config = dict(
    head_dim=64,
    norm='rmsnorm',
    rope_fraction=1.0,
    qk_norm=True,
    init='uniform',
    decay_shape='linear',
    batch_tokens=131072,
)
MLP neurons of a small language model. Each row is named by its layer, matrix (down: output weights) and neuron, and shows model dimensions 336-463. Each number is 200 + 20 x the weight over its row's rms, rounded and kept within 0 to 999. A neuron's up and down rows have the sign that makes its largest values positive.
After each neuron's rows, "fires before" lists the tokens most often just after its 100 highest values on Wikipedia text that the model never trained on.

L7.down586,221,185,160,201,201,209,197,234,185,205,189,205,186,236,190,208,179,217,196,193,177,193,216,211,231,205,176,188,218,241,199,205,215,187,215,200,184,199,195,208,184,227,195,197,178,236,207,202,187,188,163,178,211,200,203,211,221,187,213,212,225,181,203,178,199,196,171,195,181,212,190,212,190,201,185,192,149,187,183,214,217,235,196,174,166,190,187,160,212,194,201,220,231,185,177,201,172,215,165,185,197,198,204,222,197,199,197,170,197,193,217,184,187,198,185,155,219,241,198,240,187,142,207,185,191,187,206,192
fires before: " that", " of", " the", " to"

L7.down477,211,199,190,224,205,231,179,219,170,205,196,218,212,194,238,193,226,175,195,178,167,203,207,211,214,233,200,196,185,238,220,204,215,212,189,171,175,168,167,193,202,216,200,193,205,186,207,199,173,194,215,202,183,182,216,211,179,218,184,217,208,193,202,237,205,189,201,195,228,202,217,237,195,195,207,183,211,207,187,203,204,177,178,211,195,219,200,222,190,178,220,155,176,196,176,197,205,187,181,194,190,216,174,219,216,198,228,192,146,217,236,207,207,210,214,188,175,197,224,207,203,215,188,155,180,224,202,209
fires before: " on", " in", " the", " by", " a", " at"

L5.down1307,228,167,204,141,165,227,215,206,198,199,202,198,178,196,174,201,200,205,203,192,220,169,197,231,196,167,195,186,197,174,183,199,207,180,234,188,202,204,206,216,249,229,191,252,167,203,168,196,230,196,173,204,201,172,258,185,198,227,150,215,186,171,202,212,161,185,206,186,208,194,200,184,193,192,186,226,184,203,214,211,219,198,202,182,207,217,171,214,218,206,217,176,184,183,209,233,201,191,255,184,246,182,171,208,209,178,198,188,220,196,212,239,164,206,191,178,217,194,169,178,198,205,173,215,194,213,195,211
fires before: "\n"

L4.down859,196,204,209,195,229,180,185,195,188,166,209,208,179,180,203,207,232,198,179,224,236,218,168,240,223,203,206,194,184,212,205,207,214,205,168,211,224,182,202,194,208,199,205,219,226,182,188,176,196,192,187,217,202,184,198,205,219,219,245,183,189,160,194,172,207,172,184,202,206,179,213,187,190,228,188,187,204,213,184,158,224,206,176,196,231,187,194,205,187,214,226,189,230,178,200,194,202,190,205,197,231,205,193,233,219,211,199,195,216,165,201,197,181,226,189,207,199,191,217,240,221,190,204,212,217,154,201,206
fires before: " the", " which", " these", " them"

L10.down1100,168,202,195,191,207,203,181,190,159,165,212,208,185,187,198,218,201,218,189,183,190,208,186,194,232,209,204,233,193,199,206,190,205,187,218,221,202,184,192,176,205,183,205,210,241,205,188,205,179,215,245,181,222,172,184,191,186,246,212,204,201,213,183,229,204,176,197,230,201,202,180,174,166,190,228,205,201,219,201,196,207,214,175,222,148,196,170,198,197,227,193,207,209,213,179,160,228,149,198,223,232,229,193,191,198,177,199,181,206,186,218,205,215,262,189,195,206,198,198,221,187,192,204,182,227,189,188,204
fires before: " that", " the", " a", " to", " he", "I"

L6.down411,201,211,205,184,161,175,181,188,213,234,213,198,192,176,193,185,170,200,215,214,170,229,194,205,191,163,217,209,202,217,249,197,205,226,187,202,196,193,161,162,186,224,204,210,186,202,225,201,199,150,235,215,186,201,184,245,178,256,175,225,203,174,220,225,195,161,188,194,189,227,212,148,207,207,189,206,202,179,210,202,213,188,204,209,218,230,210,223,182,195,232,199,210,204,191,193,176,198,206,177,200,173,192,182,177,207,215,178,207,171,207,215,184,201,221,213,250,167,168,214,182,183,191,190,216,222,173,178
fires before: " a", " an", "==", " the"

L5.down276,173,217,220,191,169,203,240,213,170,190,185,183,220,202,204,211,185,206,181,168,214,226,213,208,182,196,180,188,165,200,209,214,230,189,188,154,165,171,206,183,187,215,209,207,188,252,210,198,176,186,168,211,188,153,212,209,221,207,199,187,191,217,173,218,202,198,207,197,207,187,170,220,223,199,178,189,202,176,188,227,181,190,204,212,213,196,210,191,218,185,195,235,222,177,206,202,234,197,202,231,194,204,189,226,200,227,207,224,151,185,192,207,202,200,210,203,179,225,203,201,206,199,209,167,156,175,212,200
fires before: ",", " the"

L4.down1252,191,194,177,231,191,202,200,179,177,199,231,216,215,215,181,207,220,215,186,227,173,215,198,217,193,199,227,192,201,200,181,226,155,199,200,217,214,212,214,210,241,199,259,182,222,178,225,185,204,213,192,216,214,197,162,219,191,187,172,211,170,179,195,224,231,176,185,217,170,224,188,174,184,164,195,209,194,204,218,183,196,193,206,221,176,167,143,210,167,165,190,190,189,207,191,213,188,216,212,181,220,161,195,252,217,220,162,186,236,238,202,176,194,175,188,184,204,202,163,183,217,239,154,228,168,213,184,206
fires before: " |", ","

L6.down1027,189,236,196,192,200,206,225,214,202,164,198,169,175,235,180,222,162,194,190,204,227,190,224,194,185,194,200,221,190,194,170,178,171,197,251,174,217,194,203,193,184,140,215,194,219,199,185,208,187,162,208,183,208,206,216,196,218,161,181,201,222,206,200,165,216,202,224,207,203,189,205,237,191,202,220,149,201,213,221,201,198,171,202,192,200,207,202,202,197,216,199,181,195,193,175,217,220,190,215,177,242,241,210,214,197,192,229,183,209,208,179,196,207,232,197,180,223,192,211,187,208,191,208,232,162,208,191,181
fires before: " |", " "

L6.down769,226,186,215,159,198,171,196,199,198,186,207,160,218,211,185,206,191,224,222,181,215,194,218,210,152,208,193,189,172,211,246,193,188,148,209,210,210,199,199,211,166,243,174,219,208,193,201,163,225,222,200,200,195,183,207,208,201,208,222,151,205,190,200,233,224,190,202,197,182,237,240,171,197,196,211,228,197,188,237,225,200,183,168,191,212,211,194,179,229,186,172,192,201,202,238,188,201,202,207,197,185,182,188,179,218,195,182,203,208,208,187,218,203,223,177,204,203,239,206,221,208,203,196,200,204,203,186,209
fires before: "\n"

L5.down438,174,176,185,173,234,181,171,179,198,211,212,169,183,236,213,206,189,175,214,210,188,197,207,209,200,160,167,201,203,202,218,199,250,212,200,240,209,211,169,201,219,198,174,195,220,218,183,178,195,226,213,232,165,151,205,210,190,206,182,189,222,181,195,181,203,175,216,220,228,186,218,218,214,212,186,190,186,191,213,186,185,177,234,210,206,197,163,184,181,208,211,192,202,214,187,200,216,194,184,199,199,207,198,181,192,207,203,216,208,200,186,173,174,203,221,225,181,194,204,198,196,168,189,221,192,197,190,193
fires before: "\n"

L5.down1198,201,182,183,190,170,213,204,211,199,198,185,204,187,191,207,210,192,206,208,214,223,237,189,200,213,195,199,196,187,202,216,206,207,219,211,220,207,208,222,194,196,187,200,174,183,183,190,204,181,204,210,205,195,208,170,182,189,195,181,231,188,202,190,200,228,195,197,211,230,211,183,205,175,184,228,193,183,222,238,204,169,209,232,165,193,195,201,168,236,193,178,217,227,174,230,213,181,197,230,205,187,207,195,184,198,196,206,186,236,184,175,235,188,182,207,244,254,185,180,192,180,177,205,191,182,219,192,162
fires before: " the", ",", " his"

L6.down864,207,172,183,206,190,187,210,209,242,203,186,196,199,157,187,171,216,192,202,224,199,206,187,197,194,175,176,177,171,197,216,165,202,222,215,172,233,217,225,226,232,224,192,202,199,203,178,183,200,202,191,160,170,213,204,205,206,207,188,216,181,188,191,181,205,244,202,193,207,181,197,177,184,184,210,196,202,244,230,241,204,216,165,238,210,209,212,198,201,192,212,207,210,177,210,188,193,200,169,215,217,181,171,185,172,192,184,224,193,204,204,216,169,206,196,209,197,206,204,189,210,186,191,207,193,201,195,217
fires before: ",", " |", " of"

L4.down750,190,178,216,234,193,210,218,152,208,196,170,206,203,181,222,185,192,205,191,171,178,206,194,164,186,191,202,197,235,159,194,195,191,179,169,213,214,180,167,232,200,201,129,212,166,190,217,183,209,194,196,208,200,220,192,201,226,233,173,201,195,196,198,165,176,172,202,206,194,190,161,236,233,233,185,186,216,211,212,188,210,199,140,203,187,200,179,223,239,161,202,182,173,218,191,198,206,217,214,180,217,152,183,204,178,206,195,231,184,193,169,167,176,160,181,208,239,182,195,217,217,208,199,158,213,212,189,201
fires before: " in", " on", ":", " of", " to"

L4.down1001,220,217,210,208,201,207,199,192,194,173,174,197,179,181,222,191,187,185,221,207,218,193,218,224,214,174,191,217,178,231,228,222,188,208,195,221,213,195,211,208,203,196,192,177,207,198,180,206,165,205,221,207,188,184,204,205,185,137,230,195,182,199,203,208,210,180,171,187,195,199,166,165,193,199,187,202,167,189,235,220,172,173,170,220,210,205,162,198,221,187,179,228,188,200,172,183,191,196,193,164,201,215,199,206,212,221,197,225,204,192,218,203,189,155,200,201,210,154,212,218,210,188,194,191,193,202,211,153
fires before: " |", " F", " N", " Chi"

L5.down326,167,192,201,190,244,179,178,222,198,183,187,226,207,171,218,223,207,234,204,170,199,181,233,232,183,219,200,200,212,182,190,221,172,248,171,200,160,208,183,196,185,212,201,176,182,181,163,202,208,176,197,200,208,214,225,208,221,191,199,196,151,195,229,190,156,218,227,218,181,175,192,200,164,226,204,178,185,223,226,200,187,156,205,219,161,171,203,175,220,229,215,222,228,201,186,209,171,215,194,179,193,215,189,215,208,212,198,233,184,184,195,195,213,184,195,199,175,190,217,199,196,200,221,213,207,200,191,195
fires before: " the", " which", " them", " its"

L5.down204,187,187,226,155,209,147,198,213,195,240,179,198,216,211,209,195,224,223,203,203,188,197,200,234,222,207,192,200,244,178,216,211,210,187,168,206,253,244,192,168,200,159,150,208,205,200,237,172,209,215,188,220,198,233,214,175,192,239,219,218,210,184,202,213,189,219,187,177,217,209,195,177,208,152,191,219,186,215,220,203,184,202,184,212,211,203,206,190,218,183,194,192,209,189,217,189,205,175,223,199,180,189,216,195,214,184,204,185,201,193,194,220,154,201,203,167,202,241,216,203,198,206,188,221,228,206,235,202
fires before: "\n"

L7.down238,203,191,190,187,203,220,181,225,196,231,184,196,143,205,194,181,198,212,228,205,201,195,209,188,145,208,193,212,222,192,191,204,162,185,222,185,170,205,176,206,194,202,184,182,256,224,190,197,169,172,221,176,213,193,205,199,204,179,171,179,195,196,136,210,202,184,194,190,199,176,203,210,205,177,181,205,228,212,177,208,211,172,159,196,157,250,192,210,197,191,219,201,214,202,194,180,182,198,211,253,222,182,204,203,190,197,193,227,206,203,216,189,192,192,181,219,220,182,177,198,206,208,224,228,195,228,174,195
fires before: "==", " of", " ==", " in", " and"

L10.down56,192,204,186,186,210,183,197,176,216,196,193,195,225,176,207,193,199,200,215,195,187,182,222,181,185,208,221,198,207,185,220,169,200,191,207,179,195,214,206,202,196,206,196,163,210,229,220,234,210,167,190,220,226,237,194,198,190,203,193,179,205,199,190,205,205,188,218,206,204,232,200,195,187,190,232,210,219,164,195,215,194,221,211,171,192,223,203,182,202,198,185,205,186,189,182,197,211,179,188,186,197,192,242,193,186,206,187,178,182,180,204,210,221,198,190,215,198,164,193,186,209,200,226,185,167,165,190,214
fires before: " |", "th", " (", "ans", "nd"

L10.down673,174,195,189,185,205,221,172,197,233,203,218,209,194,198,190,185,206,166,199,177,184,223,183,210,197,220,241,160,183,193,188,223,199,152,199,212,190,189,182,235,208,206,202,174,201,225,246,208,183,185,214,223,221,197,183,213,226,226,205,220,212,241,142,170,215,213,215,230,166,218,206,201,209,210,158,205,219,192,155,212,225,169,170,199,195,177,205,215,211,219,217,192,236,157,207,237,190,209,182,210,217,168,170,214,190,173,198,208,191,225,199,152,218,195,200,232,180,210,192,233,217,235,209,200,211,209,195,202
fires before: " in", " by", " on", " to", " at"

L10.down837,188,227,202,265,209,177,162,224,197,192,234,202,245,197,188,198,206,198,199,197,181,247,209,164,201,213,178,230,184,199,175,230,192,194,209,205,207,173,198,185,200,186,205,195,178,202,175,196,208,189,226,221,195,194,142,195,205,184,217,192,207,166,202,221,195,213,194,221,180,185,203,209,204,232,208,209,214,173,201,209,176,180,188,219,167,178,195,162,194,208,175,212,218,160,220,220,212,190,189,241,170,194,184,175,193,196,177,204,152,214,209,219,184,205,193,214,208,223,209,230,205,238,210,195,160,191,227,226
fires before: " to", " the"

L10.down814,214,212,195,205,213,212,198,188,216,172,177,193,192,205,214,206,240,190,181,163,186,180,171,166,247,197,162,188,205,226,218,188,192,214,203,199,214,189,197,172,198,179,202,194,190,189,220,175,184,181,222,176,187,188,185,182,202,194,204,225,189,218,184,203,197,181,216,219,216,221,180,163,239,172,188,214,178,183,181,184,182,244,203,206,206,209,192,223,207,194,210,203,202,182,212,176,199,204,194,224,196,211,198,231,189,210,235,202,211,190,201,201,176,173,178,204,223,190,143,184,194,210,191,197,202,180,205,203
fires before: " that", ":", " \"", " in", " the", " |"

L5.down117,163,222,211,201,188,226,216,200,201,193,259,176,209,194,207,219,236,215,169,195,240,227,187,209,208,165,208,198,196,237,197,203,217,168,219,201,228,174,222,184,181,196,195,189,219,161,198,219,171,153,234,172,199,217,195,193,200,205,207,174,182,193,196,204,204,178,218,194,160,199,221,183,188,200,175,168,219,228,202,213,223,202,178,197,196,180,186,189,217,191,214,228,204,207,235,196,185,190,173,200,172,228,157,223,210,187,183,213,241,183,194,208,172,217,176,213,193,201,199,196,200,212,199,180,195,163,222,197
fires before: " the", " these", " which", " them", " his"

L7.down997,231,228,182,188,166,225,211,199,198,206,201,205,175,188,253,188,174,206,204,187,155,186,209,218,223,168,194,207,233,220,217,180,231,166,234,214,202,196,199,212,202,189,216,173,214,218,221,217,227,230,212,197,217,179,235,213,205,164,203,251,184,199,174,204,189,210,201,201,211,201,188,201,196,210,195,217,170,209,191,210,179,206,176,213,218,192,196,199,217,245,204,243,206,210,231,219,210,225,195,175,168,212,221,183,155,172,222,195,182,191,194,211,197,214,179,214,205,202,210,191,173,222,196,216,170,200,197,243
fires before: " as", " that", " to"

L7.down1132,209,187,234,228,184,211,207,214,170,231,220,210,209,172,191,211,228,216,224,178,179,198,193,175,174,193,217,197,191,206,173,168,204,205,197,190,221,193,231,208,224,191,204,187,174,198,217,208,195,196,209,208,209,186,189,238,160,202,206,186,225,224,195,214,217,185,166,224,193,199,188,223,153,181,201,193,188,206,212,171,244,215,218,225,199,193,197,175,208,200,229,177,244,159,193,186,171,190,199,205,187,190,164,210,202,202,190,170,188,189,235,176,208,163,181,200,209,178,213,209,204,226,190,213,212,205,194,177
fires before: " |", " ", "\n"

L6.down1154,174,191,212,220,185,221,157,211,204,171,194,184,193,163,215,166,173,215,209,182,216,217,176,199,206,198,207,194,210,207,155,194,222,201,244,203,196,200,170,218,168,212,182,200,207,207,181,178,200,172,209,216,187,182,218,182,183,205,220,188,204,241,207,204,227,179,195,180,211,190,185,214,211,197,185,182,167,212,181,198,221,183,208,169,194,214,166,219,232,214,221,180,225,204,222,214,192,197,228,233,187,210,204,199,216,193,201,240,178,191,226,194,211,207,248,158,236,202,184,241,171,171,208,242,211,198,243,178
fires before: " by", " in", " to", " for"

L6.down270,186,182,189,185,211,193,226,191,189,202,179,216,220,240,216,201,244,191,192,212,184,198,181,175,189,186,199,206,213,225,217,194,154,213,216,195,208,218,188,203,184,188,165,188,223,225,203,191,186,169,172,183,217,168,187,210,184,174,199,189,232,197,198,219,194,170,158,192,223,224,198,172,214,173,190,201,178,216,209,170,225,220,217,221,206,217,194,183,234,192,185,192,222,221,198,171,187,192,239,186,185,169,189,239,182,213,200,194,189,184,203,230,200,220,204,196,230,234,191,176,199,206,212,173,193,154,203,181
fires before: ")", " (", ";", " (1", " |", " (10"

L10.down990,177,179,197,150,195,212,156,177,205,197,200,202,201,194,204,159,184,213,186,198,204,227,158,168,181,223,171,187,226,188,229,202,208,206,191,175,192,176,217,192,181,182,215,200,183,189,203,203,212,182,203,171,162,204,200,210,255,201,214,213,214,197,208,173,186,234,204,236,194,183,177,222,175,173,213,174,177,186,194,213,258,181,160,198,189,225,205,189,212,236,221,196,208,226,183,201,244,182,247,181,236,224,189,167,188,246,186,214,157,176,206,173,199,190,228,213,178,214,169,184,221,188,208,154,198,215,183,217
fires before: " and", ","

L6.down314,202,217,220,180,176,211,218,213,219,177,194,173,183,187,199,203,180,186,222,198,214,207,199,188,215,214,177,201,167,226,203,193,222,178,226,226,176,195,172,208,217,171,209,200,204,184,188,167,220,206,234,207,200,192,174,201,195,203,193,204,211,192,200,201,211,198,170,194,254,216,158,218,185,191,195,171,184,186,254,207,184,215,266,209,201,212,232,161,183,190,196,214,222,172,203,165,189,194,187,219,208,187,197,205,225,213,180,183,188,212,229,213,211,236,181,222,225,195,229,202,201,199,224,221,201,205,213,196
fires before: "\n", " The", " He", " It", " In", " 6–3"

L4.down1171,215,189,194,181,188,230,215,228,199,198,183,176,185,172,220,217,198,220,190,205,194,214,185,193,198,207,201,252,184,231,189,179,210,204,211,173,213,197,234,219,201,209,198,208,200,221,197,188,170,182,213,215,207,215,184,212,224,174,187,202,188,210,201,194,199,214,191,205,227,228,189,223,179,199,222,204,248,202,185,205,223,170,161,214,185,194,224,158,218,214,205,217,211,220,161,188,199,234,201,179,211,189,206,222,174,202,180,192,208,177,242,165,223,205,195,176,216,220,199,223,186,209,200,177,219,190,190,205
fires before: " |", ":", " of", " to", " was", " ("

L6.down1080,201,227,206,181,196,206,196,186,190,211,215,192,234,217,184,236,187,189,200,209,228,177,188,184,189,194,247,216,205,155,166,225,192,169,242,185,195,233,211,193,190,182,237,181,204,194,192,206,199,228,210,169,218,188,210,182,241,199,177,195,232,179,193,202,209,191,208,198,217,174,199,215,211,198,203,211,168,183,183,228,206,218,178,198,192,219,178,178,196,246,221,195,208,215,204,281,187,186,209,197,226,202,200,219,190,211,191,194,189,194,169,169,222,212,196,209,235,250,204,195,175,184,217,160,216,215,178,189
fires before: " |"

L5.down694,209,170,166,176,194,191,180,191,179,204,209,181,178,214,210,184,193,196,170,211,181,179,193,200,209,196,211,199,201,207,223,194,197,221,176,202,222,215,201,173,176,216,216,221,221,191,208,185,209,212,201,211,207,186,190,225,147,190,190,233,181,214,177,167,233,186,195,201,231,204,160,241,177,217,210,166,192,218,210,193,220,206,197,203,211,225,170,195,228,227,210,215,210,242,177,179,214,176,184,195,197,174,187,222,207,190,200,172,197,186,180,188,194,188,198,202,234,203,188,198,186,182,204,183,178,205,206,210
fires before: "\n"

L10.down580,152,181,210,172,218,213,192,203,228,200,202,170,177,203,211,226,175,190,200,208,211,172,193,194,179,209,230,200,205,232,169,200,183,199,203,186,202,208,203,181,197,173,158,209,223,232,213,221,230,203,210,226,239,173,186,217,203,183,203,214,187,238,197,202,165,218,200,209,185,214,190,213,208,194,165,203,176,184,187,189,197,217,175,194,171,208,203,173,185,165,188,210,210,257,205,166,212,202,204,199,180,203,183,213,214,189,175,221,246,174,210,226,194,198,187,189,212,183,172,213,211,217,205,222,226,199,238,198
fires before: " is", " (", " was"

L7.down899,185,193,189,229,218,202,213,221,192,206,175,206,177,167,224,192,234,197,235,206,252,175,199,221,196,183,178,202,218,192,173,216,167,184,228,217,198,211,199,172,195,245,195,200,195,198,214,194,193,158,186,199,196,182,173,151,200,195,176,210,201,203,186,205,208,198,231,204,210,199,211,199,206,210,200,194,219,223,181,212,236,200,194,248,182,196,188,165,210,193,197,186,183,207,214,195,196,222,156,210,184,217,218,214,209,203,179,214,146,175,205,211,179,209,204,213,219,185,191,170,188,193,172,196,243,173,159,200
fires before: " |", ";", " •", ")", ","

L10.down884,152,216,203,222,230,189,238,186,196,175,205,185,207,173,218,198,184,185,166,201,191,187,197,195,207,203,190,226,167,202,206,218,150,226,234,185,207,187,173,195,209,174,223,203,220,210,205,163,191,184,220,205,193,196,197,217,197,190,183,236,206,194,207,207,208,193,170,226,167,221,235,177,228,188,252,184,187,222,218,202,202,205,186,177,206,201,227,197,229,229,191,204,187,173,200,194,195,203,181,207,192,160,212,175,219,209,213,166,189,212,190,206,207,223,151,224,237,225,186,186,191,186,161,160,187,183,196,164
fires before: "s"

L10.down171,182,177,202,217,186,186,161,204,207,208,221,174,232,200,216,192,213,212,198,205,194,209,232,178,168,190,220,175,187,197,230,185,209,203,208,233,194,184,196,210,171,204,208,209,214,208,181,199,212,197,226,203,226,201,201,217,163,170,206,221,198,164,172,226,171,217,197,166,210,229,194,210,199,178,214,223,189,177,188,211,223,231,205,220,173,184,186,205,182,178,170,241,192,194,210,213,187,224,214,165,236,232,203,195,190,195,210,239,228,199,200,196,192,168,147,179,220,244,168,200,233,187,233,196,163,193,235,183
fires before: " is", " (", " was"

L7.down1167,205,214,180,170,193,204,180,176,212,207,191,191,194,188,222,198,179,219,199,243,206,224,160,185,228,199,216,193,191,186,213,184,233,218,222,170,210,195,204,199,197,188,196,184,180,236,186,182,185,225,211,185,197,211,199,233,196,146,164,204,165,209,214,215,236,192,192,230,250,191,201,225,217,213,213,192,179,202,190,180,223,168,204,194,212,191,213,217,193,189,201,204,231,182,178,228,185,245,226,233,235,226,219,184,180,229,200,180,155,211,197,214,229,214,159,204,229,206,221,199,167,189,185,175,195,220,185,196
fires before: "s", " The", "\n", " a"

L7.down1082,188,196,219,231,219,176,192,202,172,190,203,203,210,216,179,234,244,225,205,214,221,191,192,211,192,194,193,227,183,214,177,173,202,207,197,192,187,198,219,198,226,178,204,182,222,202,191,228,206,192,187,212,217,206,162,209,260,186,212,201,195,268,200,234,201,198,206,165,222,187,204,214,208,188,141,209,197,179,202,224,214,196,206,198,191,168,216,212,192,185,154,156,192,206,191,196,179,222,182,179,212,180,177,178,230,199,205,180,172,209,211,169,213,210,156,216,188,186,177,220,172,207,194,172,182,166,186,201
fires before: " the", " by", " and", ","

L10.down900,197,215,190,206,188,190,206,231,173,175,226,194,182,206,216,221,214,209,215,191,177,219,186,176,193,198,199,217,187,182,239,188,237,133,186,200,206,201,215,190,216,192,182,179,223,179,211,189,149,214,217,207,222,175,193,191,192,170,204,226,225,202,217,182,211,198,227,164,208,190,172,201,213,183,225,193,203,228,225,195,190,179,182,187,209,184,234,200,177,198,203,205,174,188,172,204,217,179,187,209,209,162,202,165,202,216,220,232,184,213,179,221,198,221,200,191,196,233,215,230,211,205,190,210,190,189,194,225
fires before: " by", " in", " as", " on", " April"

L10.down1343,199,207,193,199,168,212,212,160,199,206,199,193,189,191,256,218,186,201,195,171,193,212,190,183,195,173,181,219,193,168,221,175,188,208,232,214,199,192,188,196,192,188,210,197,188,220,171,225,199,207,223,192,185,175,184,203,219,206,194,169,204,180,203,211,188,218,160,156,184,213,205,199,220,228,176,197,206,171,178,200,216,210,185,226,187,211,241,159,191,191,211,266,219,227,164,204,219,209,174,188,206,209,186,175,196,204,184,178,209,191,159,176,224,147,224,198,217,160,221,202,217,196,196,234,206,242,240,184
fires before: "\n", " ", " Team"

L4.down167,233,213,218,202,195,168,190,202,195,226,202,205,205,179,161,185,176,192,201,204,205,230,203,196,219,203,209,190,194,203,215,214,176,197,193,214,212,227,208,216,209,196,213,223,190,128,209,227,195,201,221,184,178,212,228,198,172,190,188,195,210,196,195,195,208,190,202,178,215,192,211,212,179,176,188,231,162,196,196,181,200,192,195,189,214,212,197,209,178,212,188,199,189,215,209,239,225,201,198,190,162,194,171,234,198,180,195,211,192,194,200,208,180,177,204,188,188,183,221,219,184,156,185,210,228,191,213,190
fires before: "-"

L6.down309,168,220,187,216,179,201,207,228,200,177,213,224,186,167,185,218,209,206,207,216,182,185,206,191,178,210,220,231,193,199,208,229,225,197,169,179,194,233,220,197,205,177,198,218,187,214,208,220,195,218,223,198,235,229,240,214,195,201,234,197,198,170,222,192,195,189,213,181,185,198,222,178,184,176,197,216,191,217,198,208,173,215,206,224,243,184,181,185,228,193,191,135,210,218,212,170,182,180,172,211,232,191,205,210,220,185,225,164,213,179,199,176,186,200,196,197,186,195,229,186,173,166,219,198,196,234,160,207
fires before: " |", " a", "==", "2"

L6.down600,200,182,218,212,201,189,213,201,180,201,196,199,195,190,214,178,166,162,178,223,181,205,238,197,217,225,197,195,197,229,207,219,223,232,174,221,227,231,235,213,211,224,240,199,218,161,190,232,201,218,177,186,213,231,178,222,190,212,219,221,229,197,177,191,194,179,212,195,173,156,237,168,219,225,193,212,215,193,194,204,178,179,162,232,178,183,193,209,209,236,200,223,204,191,188,207,216,209,177,191,203,200,162,216,167,207,196,192,210,217,181,208,204,219,189,204,193,190,179,192,211,194,176,188,199,208,249,219
fires before: "\n", "|", "-", "The"

L6.down912,179,206,183,205,159,192,222,167,232,197,186,209,217,206,193,227,181,221,214,176,169,202,180,186,207,160,233,180,204,189,186,219,191,188,204,197,194,201,224,224,207,214,200,230,155,228,207,208,218,204,202,208,174,236,207,168,195,201,199,212,167,197,213,198,207,181,169,187,154,219,174,159,186,197,183,208,196,241,162,196,181,234,204,193,215,178,155,195,207,184,174,188,233,189,187,173,225,204,215,204,212,178,191,244,226,192,225,194,197,221,225,207,196,202,207,217,191,237,183,187,208,209,217,182,190,199,174,191
fires before: "\n", " He", " In", "The", "In"

L10.down252,203,197,193,173,210,193,211,211,212,201,220,196,215,200,205,196,201,200,189,172,231,196,201,164,206,232,168,213,224,208,228,221,206,188,185,197,195,185,216,217,185,203,183,177,199,215,211,225,205,197,243,181,211,203,196,153,178,214,201,165,165,191,199,220,194,233,213,211,177,201,206,207,166,199,159,187,196,191,223,224,178,149,188,224,227,179,222,193,220,163,202,209,189,200,235,217,184,171,205,217,191,178,192,211,201,220,184,225,194,184,222,173,198,141,222,193,203,196,188,229,190,208,171,209,184,182,188,222
fires before: " as", " by", " in", " on", ",", " to"

L6.down87,159,202,195,236,193,229,154,214,219,208,183,179,222,193,214,197,232,185,197,215,218,218,180,206,229,216,184,215,230,204,190,175,189,225,216,232,189,187,202,191,199,178,217,230,200,220,213,202,215,178,188,231,212,153,187,177,206,191,203,216,187,219,195,191,221,205,210,215,173,205,204,212,221,203,228,215,212,201,207,204,220,203,160,185,224,189,195,195,210,199,193,189,219,207,205,165,266,199,184,216,169,232,194,244,196,191,202,178,196,188,195,179,198,219,202,170,183,216,176,193,183,210,217,172,194,206,198,203
fires before: " to", " the", " that", " as", " it"

L5.down961,193,207,238,180,183,185,226,238,212,157,209,203,168,191,189,218,179,200,188,206,194,183,219,197,204,207,200,215,183,194,263,188,214,193,240,188,185,214,212,209,218,194,180,195,220,168,188,191,189,155,198,199,211,198,197,155,197,200,190,204,216,188,206,208,239,170,223,163,207,238,198,221,190,209,212,202,205,176,223,212,173,165,160,187,189,195,184,176,194,222,216,201,207,224,207,207,232,171,210,194,201,192,208,187,202,183,198,184,211,196,218,220,153,196,198,205,196,212,202,203,185,162,204,188,189,174,228,182
fires before: "\n", " ", " affirmed", " reversed"